Weights of a small transformer language model.
Architecture: rotary positions, untied embeddings.
MLP neurons of a small language model. Each row is named by its layer, matrix (gate and up: input weights) and neuron, and shows model dimensions 160-255. Each number is 500 + 25 x the weight over its row's rms, rounded and kept within 0 to 999. Numbers have three digits each. A neuron's up and down rows have the sign that makes its largest values positive.
After each neuron's rows, "fires after" lists the tokens most often just before its 100 highest values on Wikipedia text that the model never trained on.

L5.gate210:518462477487547485495519512491505472496466537463517466498504522535504500508506546476508491447501523485526486526511534462461473520504468510475447502503492506529491524453456504497536477491496514607490491497524491512538517499504509514482485486483467469489466468505500484467479472445499484491
L5.up210:521514471492481496511478562527488479484501508521516490494521549511515486513495483509492494535485521534520487491479504552473495532503469517482544469500515513534482495485453492481482468450515527493527512500516499504497508511490508499513518505488524472442508494458516500443544498507498471526
fires after: " January", " August", " March", " October", " September", " December"

L5.gate278:502479518490502514527473482501493473486537505513451465496469474510503505531520509499536479532508505515458466491508503510425493503512522507497519501526498509525517486542538527534520454495497511525504466441493498498483493459459547485522482473458467455476518492489516506530497493508491505491
L5.up278:523506545512506500500469530481497498467492498441500558518484462500504496482501554495494529545480575459469466517512511520506490484523500454508470496527506481496508553472507517503480526509488525543503510458523511490497512403504471512494480543524563492510488516505509501500533487477500485459
fires after: " the", " his", " l", " le", "ec", "ot"

L5.gate582:470487523479474557508529473513531462472475490508519459465497506488519446503479508522514498460546523507473488509457527531533490522532515503499475517469529505434452492530521496481485493519475506491513473480491457499450485517486509480426479492499498501483495443471492539494504505551471451523
L5.up582:419523521507482535502521487476534499475471506517495500518484524508531536499521490502505505476535494460477465550499482530480517520511494490471470504532577461467529475462508530494484495526489478517470481495533494524520482500488531452482498506533485495507476502539500511546471502528462452465
fires after: " pro", " f", " rem", "-", "\\", " s"

L5.gate541:526509475506514500487493500508511524539536514513494493521517529494493487501520481513481484539525462521495529488507539524522513519494477478446494501494483476526473503458505495505469509455488495490500436518502459542538481502532487523473486531513520499495478477504513507485521519518489500458
L5.up541:486501523530507499488490529438497500532489509513527533537471512473512487503503477471534477535493477517516518521444550500492520491491539484496489508469531504517550508467508543524506477496498488481482466497497477523531451534478519445524512523465542484505514490537489466465534528514489502534
fires after: " qu", " to", " in", " the", "u", " of"

L5.gate208:473519517445510561482471486498460519475489525486490478479517528474539509513510507474486524500505494480510496488504493502534492477491488500485525533503491491487532517544456456487465497525511487547499513529534520468504509503491506492557514449533515495501472491512532502448548522497536483520
L5.up208:479545487537439518496508484482543483499523543492502506458507518495494457485479510536530472503494514505527510519525494493505497479510506519492468473531461488467513520476517498553513512542510467477478486527507495537532505459505535518489510485565507475519535502491505485501535476488495453452
fires after: " t", " de", " s", " T", " S", " g"

L5.gate594:503535501501517558476519489477507477467508487527454519516524504480516538497453490499488473516549488511498503496495482468452517496540476539463470486544539459506486537501490513476509501463509476503474496499519504505470519545520466459572508497537530473534462498504498443509462480522496468450
L5.up594:518524483507516549483490478484508485519492522535484477531524502513548521521504534462559497484519527485476515542524481514466529511515483525495519505531529538486458497533495543467480509493488523533505516524525500507481520486499481453531477538490528540496518495483510483508451488517486517503
fires after: " was", " he", "ly", " un", " were", " h"

L5.gate116:495463485485488500491484467460508518505487497518519498474486478496506514490494500438515495536533525573503482473497494484493489512484522524513460517537496537521462480538512506493440458484474495493531481511504487501470496488494537498518508438465548459500527541516503533525486500475488525518
L5.up116:517482517477495489513479517478500505471536496502545485504477535497529501509515520529482478521515505522544456526464466538530484488473488488497502501478530488525534545498506529496486489487502502512517490520488507490517461431476535505514493498505509477458515488534448535470497499468486498512
fires after: " b", " g", "b", "st", " ab"

L5.gate595:482513501488464519499518533492507528535500488450506534491463509540453495531484519476473520481472498482465445518504539498543525536524527441448503508509534510509541529485499464503467473523479500510473557525512505498499503527513564462490502491523501501497518471468520484495488498498531483514
L5.up595:570460536559530521515495526510501492531525452525510529472544492501460495508467513486498488482502452504516536503484523511489446496481481491477504495522457483498522520483500521529487512552494467516517494508476458556489446468504490506487428447465507489505503494469517486482470485476468527538
fires after: " s", " to", " S", " kn", "us", "um"

L5.gate241:539485519471473512465493463506460503511483496504469566522516498484533491495510471486479482488498520482541516495484491502474524484488517472491488541455492465532518513513563468496445542506488493469548523494532484505475448508501511495510497501471474529480510505512472503541527475513512514486
L5.up241:504494502483506559479509474473517527494519540492504514508509502487497531472532494489514484502525533537465519494519509455477525442461499516473469506468497474512532498464493490524482487516482488514491501528496485509524502506473521476455477480508469498511479474525536494500543496454506541524
fires after: " in", "f", " to", " sub", " not"

L5.gate512:482452515494488485504511531517488484501497473485476521468487493517459550535479504588538494515462492526484481506506536510500456490479519486477552529488528554499517489524484552483515494477527517469506522493524492543540488523523513490488428472502501501525450455506503483505465529507529505468
L5.up512:491505470477494507491518477480469480521449519510513458525488475522507472481487493484475520502529544498504496442510512462515536541515500491515519512459507486508492496481505493499485464538462474479526532521534509515482510531496471479482502546491492492486532437487531513483515498462503495520
fires after: ".", " that", "H"

L5.gate270:490469505522536495491527513535506498549461484490503489498492520520500494498503459487476443483534500514490497520468498529491485482480516463516494523438513495487506546474487483509474516530495492542548480491492485491533500582541541500499458526479510532456517491461471486531508506517452501475
L5.up270:513473517524506514487537480545526476533522555484491463496520522503544455548529479527496470505513486483492473506456477524510458451444480485492514473480488517532450481540493485491459486530517525536459474534515490471444523507484498516495487490504495500484503505483485490502503503487519507537
fires after: " in", " A", ",", " to", " N", " of"

L5.gate253:487482509447501530477461480555533536548528516458486535501456492505501440489505528481472495499488517477494521524537501471518530533522502452489455482507482525479522538527464530470536555530512488494476478474483464500524489520481520513520472490463487474548493467499539502528521454480520527512
L5.up253:493492524518462469486494515465523470503483504509454496493524530513499501479504506533510513467541543522511485490509498483444515533507521531504474519509489477486542489422508494501497481488524513520508511509485529545533484480507531514491497523504446516458519543490492534501492527482484531496
fires after: "b", " s", " b", "es", "re"

L5.gate644:494515516543500479495515543469551461474434489449454488503541458492522490486511475473508500498462498531491499480489502520508428516482493502482548471500506440476530504489476508523462482483522511456502537541460477494503491515467523504525509519531526512551506539475494521520498499536479521528
L5.up644:466466482395532486503526470491458523480487544535518507469516482517485469500510485533521486497533508490482488502491519469512486544516523469499488520513496501506484493498499488480496506535468499463507535486538502496457441453546487472492511487483539456501545484465475521506526459488495490526
fires after: " R", " B", "ir", " Le", " Sp", " J"

L5.gate257:459503496500499531513490466470508511467469554504514477516458518558502479523458504516515521506534516475533498507495496449519502512477473477519499509510504515486500501510465510466533496471475522477505510518547513528523499472490493450569527476479474516500532489506546468519493535559481503430
L5.up257:480486535513514496561526530473518471532489519504497489479477539513473513496493454476542497517490499532488567527547487513499506462499480487500526519507500520496504568484494497474519495474500495516535514531493517483511448511532500440526546481534532556503485471521486478509514516524487470516
fires after: " Ch", " ar", " ch", " un", " Ar"

L5.gate356:530508468508503513501517475507507498501498498499490522502498518547473491542505487460525477463517537479517491468522480458492488522485545535474543496489545491477494482524525457469525501514479489465486490548463481494479497503499507511469472494533533524461486489543502540505506502524528533476
L5.up356:460488502491524537510463494472534493477534524507493473515471485511515477534435504520506562522524492535505495504529519532489486478523486458480519455483536485498516491531484519511432505521467554493456499459485458491531487493492498501461499504504460514505496477463516519509490515432453481467
fires after: " the", "g", " g", "d", " G", " s"

L5.gate596:480547534477499500502492485451505525488507503521506477511496516481531506498472513526532517530542488543476492513521541495479503531505479539490515509527489526500466463506547498436493506527487506503504506525505519417533486465515519534490508534530504506515485516486513486489491491525505486519
L5.up596:478493560518552502468477494514480508518477501508530505504472543535493527469508547532533528494535461483539502550468502500505545478466507501493458552463494532484474508540467523437507452527491516508495455494511498494488531459517526526518487540515499532467549518476488487482505514430496534453
fires after: " ch", " Ch", "ch", " m", "he", "=="

L5.gate219:495496482487467471483527503516536493503512516513519512496536526503497528512465531484461507522450501502470489506512435539489526449488486483536450485503478467481511522543480506516489488485495508479540529538504491492501508449504481493529452478503509540542512510535498517503531483458504465501
L5.up219:449501457504517550499496464527484501492466499517551511482489510548513495476522496465506497541502471481533520481516466524499505511503515483463526509520507457453500499487533509519506503488479481515508516540469535475499515499515523482453507507554492522527493493492502496467486469534505513496
fires after: " In", " un", " in", " on", " \"", "In"

L5.gate272:512490495518481530493507462503466499495485517499541497477512482501498498526496506480508515555476531489512504480484518496548495540540493480493484515534491490523504484477497478481469549523552512520480495487460505545524504498479542506551500501490505478460470527541524521468522498493484469525
L5.up272:488481486512540493507512504484492496497484492510487460498502530494460476505481524493461504504506473479523477525482518514520502534498477519516485466505477502469486507484491485524584540510500479554514507455507476546486506477503520548515491479541537474464496501532492484517541494494512485490
fires after: " one", "ember", " w", "|---|---", "er", "any"

L5.gate412:457480529522487514483451475508481454489506543507502463485482502499514509497508436497537500513487476537517514550496542499495524513500495500522479524519421453501517521516482514534515470513480509472495496478494482519501551565501499503487485526510536489509472510536539476503521529460488515499
L5.up412:454496500483498488545514463557485465502454455488522491513517473496529524501464485500523504535517488501503484512468451527502527508507490446492469488541531482519507515508485507510480493452499503480504535471482532442492481489466521461562495497491489500526486513523539501498472520478502503494
fires after: " L", " l", "l", " D", " Sh", " b"

L5.gate699:520479504486519520524523532522494472520496484530505487442484474489524487495507537488501482543520488544487473506551489472500527511529514482462442537516482457517529485516502492496526485491493487525510516479474482502447459480493507561521516535521467482563507518526534505449477507467517449535
L5.up699:500517559538527485549456513495564529483485494465495462506506532533525491507484503529520489495506548535494507468514475500507449505569497570510505556444473494472475505485495529481504517500506517509525505498481470491498453516452525499519508491465461475487497498502447472499492483532466504489
fires after: ",", " September", " March", " in"

L5.gate176:488497522451482521508457488521507509485538534541484492480504527461492490525494483495495493522509502517484520518497511486498492493463527472532478501497498496518473482531524479480476495507503493516504485516502502504502519518518529488528496477493459450499514510539494513479485507525549514510
L5.up176:507469463492508546466496524499530485462519535464513479451518431506510557507483475491510468477487488514529496506490513512519556464517467470528517501484520459489506526498491513519506515487493488530527538534469549515543505542501528461450512488515469494496484534530517545458476497539526487501
fires after: " al", " to", "ed", " in", " n", "ign"

L5.gate351:551500486471494481469491498516510475514510475574509487514568484468501478497554487502514481532469524493492528508485512499499488515492437531541504510518523489516475490499473527474480507497475550509526552522527502473492506490502486483503525493501487511492484456529509511532509473489501503496
L5.up351:489493513482427539489524468528506511528531557534520477472543545518459481507517509533532537545500517527492515541476488493510529482491489515474473490495529493499489461478530510479502504483504465485504487482454524506520513498509493519505505504471481515500476535497474498507506510504523552478
fires after: " a", " in", "b", " to"

L5.gate481:485504505505522489501507481471474543554480505530505491503509509505535538463523514477568536559499513508506499489516501482526519517559489489503538519474506509526519505504512514492541486492457445495471522538521485499504471549543504496480493511511501437503483470547506528565479498445516458464
L5.up481:536452492452544535483475496523533469490481526479425473465486514481523485512519488501457454453508517497501528552498501494513561517476539501479499477531506551466519506457507530506478507542518525524511507507481508480491548505490482488524496512464514523547506561502534491442471508505487514521
fires after: " v", " d", " M", " V", " m"

L5.gate300:518506497498524507464520459516548517496484519519498489505478494474497500459489467498562467529499488498485505461491487504490533464505527535502511524474523494525523520457498534470518512514520536463475470519522511523548493478530493510514521434502498529490525512519519481487484473488497517482
L5.up300:515488488523564501479476519517477501475503471522501460486510496530517531493482528470511510464531499468509484506487486489433522477511471512496506504474531504518507508502498551482504484503478485486509474516510513473522530504487495492465546458501512504499534535556517506514510513496505547519
fires after: " d", "d", " ", "ed", " n", " en"

L5.gate145:471502534480515512453516452480536515517519498517532490492519510521500493463504515474502516503541518543480503500524468493520533534456520499481513480525542488565512456484548518525521483482480488552476479502491537504496543514510504501520463504520478463494464528553445489540475507502507519482
L5.up145:454495505520474553494511478506490485482518519494472523488489500504473484479491478510554492440539481522523508489550497527491495506509441494486475519484480483521524487487474477468489488473477484486467539469485469504522463499477507554450483523453489502504490470500500510520469494488483497455
fires after: ",", ".", "A", "s", " ch", " D"

L5.gate22:460512507527485468519469489523474487480490506534466508485508495501521486470557539520498501510488478534468518520510509519454510524501551495516461516482533476548478479491513478480506506504495549531477493499534471515500501489548499484498502526518508488442448489520569495479477479528570490527
L5.up22:467508503525511510509489505517522525469492523482511494496504532537467512494460487509531484469502545463544505492492496549510444504483475497459502532538477517489536518516476485522478495486489478488536510507432452476474506475426456543502535516445540482511533502517434497428499507526511494481
fires after: " c", " ab", " b", " Sc", "b"

L5.gate18:505530522526478550510519500540510457494496511522518511526501529549506499501492508470454481535502493483483495473492524509451509529556521555513493467495501555509488504530513459504528494534481472484513498473489508509516515520534481512530467470481485497522433505527527501477524490502506514517
L5.up18:474482496519467464499519465487450507458523487481487473517492524516475533507503454530505493473500499478501514547449473490494496525482495456484462457454504539524528532460475461491513497506520459479505494555558519453480498530449519469484502514498491477507454530487507516534498514479525513500
fires after: "ar", " Mar", "ard", "and", "an", "al"

L5.gate410:463500532485514529505497468531504496485510466497502507493507470498503515474497509496516464504515473436474506515542474531477494525547514514502554515526528502522477491489518473524462480490522503508466491485498474529474498507451496481458511522521504479525463531526498540503522527519515530492
L5.up410:471489492472488495483517469480470466512496507530498532526517475447509481516522478493546522519486486499460500513528486525484531492498455558515554475490525493490463455473515482456490507519484466513487509531507468474478519501503486482508490477511541473492464490504524488522494485499491518501
fires after: ".", ",", ":", " d"

L5.gate83:555496538532473519506489497465466476480477477526516499505517522518473527540491507495462487472517505500490497478491500509449521480491473509513466497519470525487517469487488505527498464538484513501553536482554517509466533499474513515537467518500487538514470502443496507514465453492478477523
L5.up83:515472522506476508502495489455483513512535497518489532505483544544501485492527526496499529479472506457509503519485506525450493482467443527543516519552498469485471477508525566503485453479494489525498504483501496467479491523507529442519478488486509516531524460497501484516483479522457503511
fires after: " c", " C", "os", "est", " s", "he"

L5.gate631:535455480510483510515515468518516473491433495474493517468483536499527503523495515486457472475491494529535510531453516477489509525511567516485469551500510512474508482520522477483531532546482546480518471471492530487488485447510483527533510444482503470510467503496511508494528455519496542526
L5.up631:484496526505504461527495528494473473526539483494527486515472511534521491500475557523508532476511459500505496555514469516483524514484480482558530504451511495462465519524469470515517528523502514478551510508495523487477531463510469466481502511501458490511498455499471488504531542487482512512
fires after: " c", " C", " p", " S", "M", " P"

L5.gate357:492512426483487482458495469512482493518474501478526469484504507482488501498484509521474509542456532487505465485496485571539524505511473512463453477450558529484510467483510523536524474513482489518483487495481470515481529531527509500523530531515458539500446505493480502517560504548488493475
L5.up357:535460475496487508482498504513461484436483506526561490519521505545470512493543476509502528490474452475521531441491444505461510486520516543464562452506553522447497499491519491522527485530498460486526520512516517487500512504468500508485528509510462527497532524523526515475524450523475487529
fires after: "as", "s", "an", "k", "ar"

L5.gate103:494504528533513525516482486469493490498495495498528498543486517520531480541486522502551487528457474491509483504501473492461547468498511477536488504470461555508478492501471498507504521501513522535483496506511450512530532527531468432518523503545528490500514487490525484531535528508543494532
L5.up103:505500462497532497492479520508467518522482534550505510521512497506536493501504500551498511465513504485492555500448508537506474430495488522437465502533464470489490458493488493538508485489521508460509471530511506521482498510527478541539507481437485528510506508505485486460486490532509495533
fires after: " m", " A", "i", " a", " d", "h"

L5.gate287:457482536532496481502506482536540531534510465528503508501489545508506515529508508520501511466481478513490529476487511489473485493522478469511512512462516504478480536514486465504550493487507480496516474479502511531532484510495514474498519491486541503505458491505464538530478501501559542475
L5.up287:502463510506505466535485496543471497497529499471519448519495490496468484485501478480518507506544507568528502499510495521468494494557490554554519511521522538498532489517499521498516538530512508487507473471480488480505481496496481524505486476459494463498529512533509527505497525514454467524
fires after: ",", "s", " H", "es", "or"

L5.gate263:525494513514502512533555490485493517535523467506519462553527522470533464485477495484491511540516550528486547494560458453490518517483542533477465505536452537519501476485518540475463545503513516517438501491473494510522510497511502501499528461500502497487511506492531473498493478480516492471
L5.up263:460485494516493492475530541500517502450474481504500501484464539523462513469536519483501470496495443510514478477515453520504494506507527498518510495473524498523494510496526514493496500514491470485502506495522479479492488510476486506529457485430490527503493517487531486509510503506501516448
fires after: " d", " s", "b", "at", " w", " b"

L5.gate483:503524513541532533528451420479477511517492450508496487480462479458481524526507483493473479525532471518490509500498491494495524554551486504511456518478542514495484518508530535511516530463495525467520483495503509477507501543581502505486496469519520503492518479485500513522526514489516501522
L5.up483:483456516475550471514466524544491445486469506510467488524513514503513516501517491507460495453491463502491507464478523470521475466489510501449498497530467467571516517440452458498528509535538489519424481543514511525515482524504504477510526508494501533503440525507479505515437513456515478475
fires after: "i", "o", "e"

L5.gate380:533491525477523497498480518495494474513497500520511500495515489470537525476477512520498497531498512524497458505544516445516533442512463511518484491510466478533506493521513498491527498512486513496493509556511446483538498536505501453495501517500454478491515502481501521538494508503424482507
L5.up380:528490544524513494526492520505489480531520501506541538497471510497506521527498480531491486523475532504480538551527473482457516493527503530492486476516471498524498489507468485529449511537468540483483492516498509483497525501510482429472502516533528511508465485458509512507456483525467497503
fires after: " ar", " Ar", " N", " M", " n"

L5.gate663:451484506499523461553487519512540531520500477501468494502527480506484498499477481470536507509503481459443516509423498496535491513545532487528491500498512491478499514490534497496469505538513492459475506519468493479480460505472532515568484456484509455498529465530508483485488458537510483498
L5.up663:495463509503469495522478504473536524489501543465493468489496534502467533516542497556526536483514477520483525529486508509502498479492536500488495481482456468482523491490495465451516463512497495511499532480498530488522500485507536547529544472507457518466538485523482534525472518493482476480
fires after: " includ", "ember", "er", "ers", "ident", "),"

L5.gate328:489502501504515471492464518474512485491563464526507476491538460519542514490519494526489495530532539507485486532489481511522510492517510484485515498465570501490510502483519508523466516484561516471493477526472508495485521527488515495530517493540504515516436487450488518474472500465497484522
L5.up328:493487506480488511494505496524503466515474462525469459499518489522473507480530501485505549478474499502469479479471507477476516509504515479471491537463481528519500548482486526542499494538532517530511480486512496514472508452493483510563553472531503511506459529555499498527489515495480492534
fires after: " m", "o", "c", " M", "ec", " sc"

L5.gate299:506492507524492509517498491465489497520495504500445438549507505517484503495482540507530495531535524469449488498521480543464496481469484495522461504478534520525477526514514476486494541432521502499475510485452465541482488530518487485489494454492482525483477497511547518496486488471531506530
L5.up299:436527448503457501535527486514508541462490475518524545498494497484498499514513533518481472517507533503506519497466450494538480524534518514465468536518503529494532524501446505516525508520444491493509525506489477463536512448526500570491540489529497482480518457496519498482496495519507516539
fires after: " b", "b", "ib", "f", " B", "ah"

L5.gate482:495457529533497531512491457526495527504496476535495524531520548477502517494494520481493453521502507516500476453469481484519487528501533453525491481452513470490509525521511486465448504499479490506511478528534462534494510523481501468476469535511510489505485535509480455519500519502541546480
L5.up482:468489513491577517531519503538489527521525520498484507470483500499463518524511472482463493453458491499510524532481520497482544541513513511540540495475489511476478507478533478505449494498495532419465511525490510520450538508500502527490522514518492496493471532471532469484490464512507533529
fires after: " ex", " n", " ev", " s", " res", " cons"

L5.gate560:506513493497568481512517456507476523528552534515497538444488501515516483494503464457537491502493516516510499516516484526481445448538484488505508504497493518496474525480505527491494484539480469480477494507456503523508493535514499501515486513512521498551496480515562481506531481511448502492
L5.up560:475483464515500531454538500495547511518510463503494475470540485526448477529543481495488500484478482517480496504512506517468484521501503530498495469514495443489458505470484479519458482550502463508482486495516467513518503526531460477466499516496475506522475502470469475529511483481515510491
fires after: ",", "O", " of", " in", "orn", " the"

L5.gate453:478522502519514483477541493498481495517485517515478500472501504448554419526525490523507472494479528517547452511495454530562463492484541496458486442553481470488436515521519492491512458514539458457503529514501511515525517515538501494534512525536486524487515505456495507486527509496535511483
L5.up453:459480444513534451504530470492482493517512516473527486538486504477488467534502504488473519515489510457521514504507490510480500498457490486503539473514448501512482464501515496549505475467503515487478506518514528494450487490461501479516484536496523459475555482484478507465464492483507524513
fires after: " J", " R", " Ge", "or", " E", "er"

L5.gate234:492507475497575490477476491530461508507529454483509585479473510466510543544492547571495485491472517445503544517489504496495497491505526492499480493501511536496511486482507517498480524498465482508527507482500481522523464518531506526455525482457488468510497511546463496515491509515456511484
L5.up234:477490529506512520486495536484513442480527488460504534485505444482469513504488553495484520495505549473520469540497505505499465513519492480483534471509479519516504489506512477510531490490513544514513476518506476461540526473515493510488483464534521516529476566510484506504500495485501539543
fires after: " m", "m", "em", " n", "im", " b"

L5.gate54:502471505521483505499498489519493463536495524476509519517547508489461503548509520481491477497508526477515497485518493487486508478535518502509556491511459430503491485524527532512521489520512497481494488512464454523501516501486504449460515487521515505514473537528484448499504528468481512510
L5.up54:477477512513508495483485518521522530485473536509514480482540478519534519509525528520508465493543501509544517511496496516515517508508518499495450576485482503563519477503475469495537514527522481522515503478487511492477513516522496512514504491522479497513496537528475508504514479480511488460
fires after: " ", " (", " l", " L"

L5.gate24:500495462475496489462481452488538530500518496431466514513483527497522498462519499505514477486517494510462518475526480473525475531566531507483494527489463502512473465527516532456518486518470471517482516489488463475464530491524535515498499551439489480524504482508518528465523465542510492504
L5.up24:530505485476491514540486495518515506523471513488467533476512526493506517452493534488463450495483462500511518517502491519526518502484583492489512514458493473533514518542484501481517495473518488474555512434491525572466560499521475508521533414476509552535504503515485510476475508501505474562
fires after: "b", " B", " b", "t", "k", "ah"

L5.gate556:480516495465530487535523480525491526501505486470515445483491538499534494474525533490501497482531464490479490479507521490555482521510534563487492465458497462530493478499510434507448488483438501506480503510467538521488503524486492506527488521491500508459484503476486483539538493518504453473
L5.up556:475529517518484506533538479471528461473512533499511483490516565493525511528503485520484496543586509528494529519498528487500493465494515472500503481504478493518506470496474477483474479471507505529479455516488481525500536493534468461469455529480466513472482463457456503517499512450482519504
fires after: " f", "at", "ro", " F", " s", " rem"

L5.gate342:461524545499517457532496487502522521501487516523480496481469520516513559476455482496512504493499463540507501468483486506528517537555519508499532464542529490529500510502484507473483523512480483496492545501544506476500488463543480507480485483465479481517480511545498485488501444527518504520
L5.up342:479500507479490488475507508519479514485479505487558512503461511456527528509499494505515503474494520517511498474461547464511514517476513518430500448490540483510448515490492496503475514533489486470488506479492508473510535474519501485497516490509465470466509478492530485490516477546497519544
fires after: ".", "ver", ".\n\n", "h"

L5.gate655:480516489526508514485519514485525532485480498544489503486511531487502518554493470441481491514518493499480496500486527485486485491506491491505508522509454499533540556520506501479493493473478465496501488440516497484494474538512458502521453483520504501541545461455500505458518488498468496487
L5.up655:436470514495479448460503506547469524496489535482551479523486482542516547487496509480528482519517508505492510511535519498476539512520511533526490554514488540524511488538506514500503504530539517529494494441517527522520509522504518480483474486546499520492480484506526529487489547524486483508
fires after: " ", " c", " B", " b", " l"

L5.gate301:468521545421520522491516505561471473517513492544506511490468509507528518530474527449498527490485510483498549444517507470471464502528493492466523463474487503518483474488504540537490482503484501478481499476505528500532480506507487527493474532525525495506528508516482497528460484490533519527
L5.up301:452473518488488461533459505500501434513502479501528476486528470471508557501478464492484509508506518466510485464484520497543501519467505492500470425574491475510493448529518487527514529509561486473516505447494504498508489493513465496468482520504537474535498529494489482525478469478479510441
fires after: " H", " h", ",", " wh", "H", "h"

L5.gate76:474500436490526525522509500515503510482459509482446493436486520497498502484499562492511473539527466486518498496494504507482504473518518485477530464511485473511475495497532475513533491496505486480506498557515454511453506519504516492531475485469480578561492487496496511514510515467504460491
L5.up76:483513508493505485500500515517536491437481520529479510572489533497502506510482528465503522469481480521509425508490480566486487509496458543494526478473531517514489498464474520452470461509496531503498503470530499520540499506466488438518483514510499492452489502527493480496531508523497522501
fires after: " un", " ", "-"

L5.gate368:516541503519502505474505487435470513530437533525512496472488534505521485490461491519505467550540532485494504477542518510537492479508470510506467529522477472546508516503532527479531520489495484499461509527443478478487524527520537520479560498514530522536536493498488512503519501505522513502
L5.up368:496550549484477457506495511409504489525479505463511516527494560521492525481509507508523524522518488511507550523544513453499524485515478496512495501555501501492482529525457512469554472494463462511486457537452483477537458540516566482502499501501540507532487508491494482555490496537533519512
fires after: " Eng", "ab", " B", " Ch", " ch"

L5.gate171:500463459507529493496542480533524509480520495518463478489492494532527461482503538502491492502507492489522528476506508504501528469554482482544492479521463520546439479502510498530440513471518476527566518493508522482470499498501490523482518503477490529535521467501455455497490495476526523528
L5.up171:463511485506486488463500493451488497469517445532541513513494490479520486466512500488472529493455482469496499495515499460493500534507490455451507480502514502534509542536522521527485531482454519540439463514479481435466521477477521517493488512523477506519494520509485505473532525537523502490
fires after: " c", " of", " at", "ong", " ", " B"

L5.gate229:480501475444512507534499513564469490513487483522534488509494523481517499480485475492496526465508545467467508501558500513535531533516515522506518499460510481518503493462528466511496474455502516485524519512513503484518475514528473483553501495527531493492464506516544522509454515494517443533
L5.up229:467508496559508490476467500474520453503477506491485504486478490491478483460491490494535510530451489470525520457505500510513449504502451514483485500519481535486482499492490505506498501527500481489480496519491512532503527527515519437540500503485526546497507526492493490480512550441447534508
fires after: " s", " J", " \"", " S", " pr", "J"

L5.gate100:485474452514558453477523471483491470459507477497499513504504521484555480503487531509483482468534498486488512515486475489467523488512533518495503513439523438463451508503486493464541542507476468490481480492494465500484487513478507539498522524508497471500472490561477498512513464496504530534
L5.up100:471514519492421474536485506515436540469480489520494485477529503451466516527494497504528508479517446519518484554478503511520504513490491472497545536495510538506487482461516517477485485515478549494487504556517498482512519510524466464518490494485528456503488485532456479536493476544460489470
fires after: " im", "y", "im", "m", "or"

L5.gate393:477457471507510524468538468485484511527479467489486487567459508480492484488491484523508475491517553488497505465489538484519467486510525487499499470522442530494507495487487457477522483520491460481503508476498524507479504517482475495536516479494468527503499492541466518541479522548570504494
L5.up393:489483452475531531505517502516533485526530531496495508518520472499499492544512504497469541481537547450515467525494498506493464477471509460485514480516482543476508498509512492498497482503507493485454544500513491529507500490516462500523522509499465478475493497536474448470469481551503471480
fires after: " M", " |", "S", " S", " of", ","

L5.gate206:508488466508509525493516490508478449462506493488472439496487544505459502492470561509468526468507495537510473526471509447530520505527577497506495447496488483543527528507507472498472504500499541535469513488489492543431491537467481488488519516477546521510477509478531453505467529508482514480
L5.up206:458500523501465479479541516502516531495539502491499502482485489491545479519522493508497574521505495505479438506451484493494475499483507519524524533478525478507521492472510487473536438495501510469500539513498475531538468504531531515540491500537473500500539497472432464491516518517468491505
fires after: " ", ";", " |", "s"

L5.gate111:482466489523493491518481474502516518495513484505507497494485512516470481444478527537501491516504514552495482473510474417475500475491494500507518505504499496468501489511481508546505483496478518487444509511508507486501472525506542484475469516504486479504521453543537421513526440535535483533
L5.up111:496480470503466540493490511535538500536496509523558491472488494495484486513469543498416505480484524501458541471476497467513468465487508505458534515512515503519501495482492502476469475529466525515469517468534528447522542488465490520532449510531504563493486486502495489461462524504512554524
fires after: " in", "t", " c", "ear", " of", " C"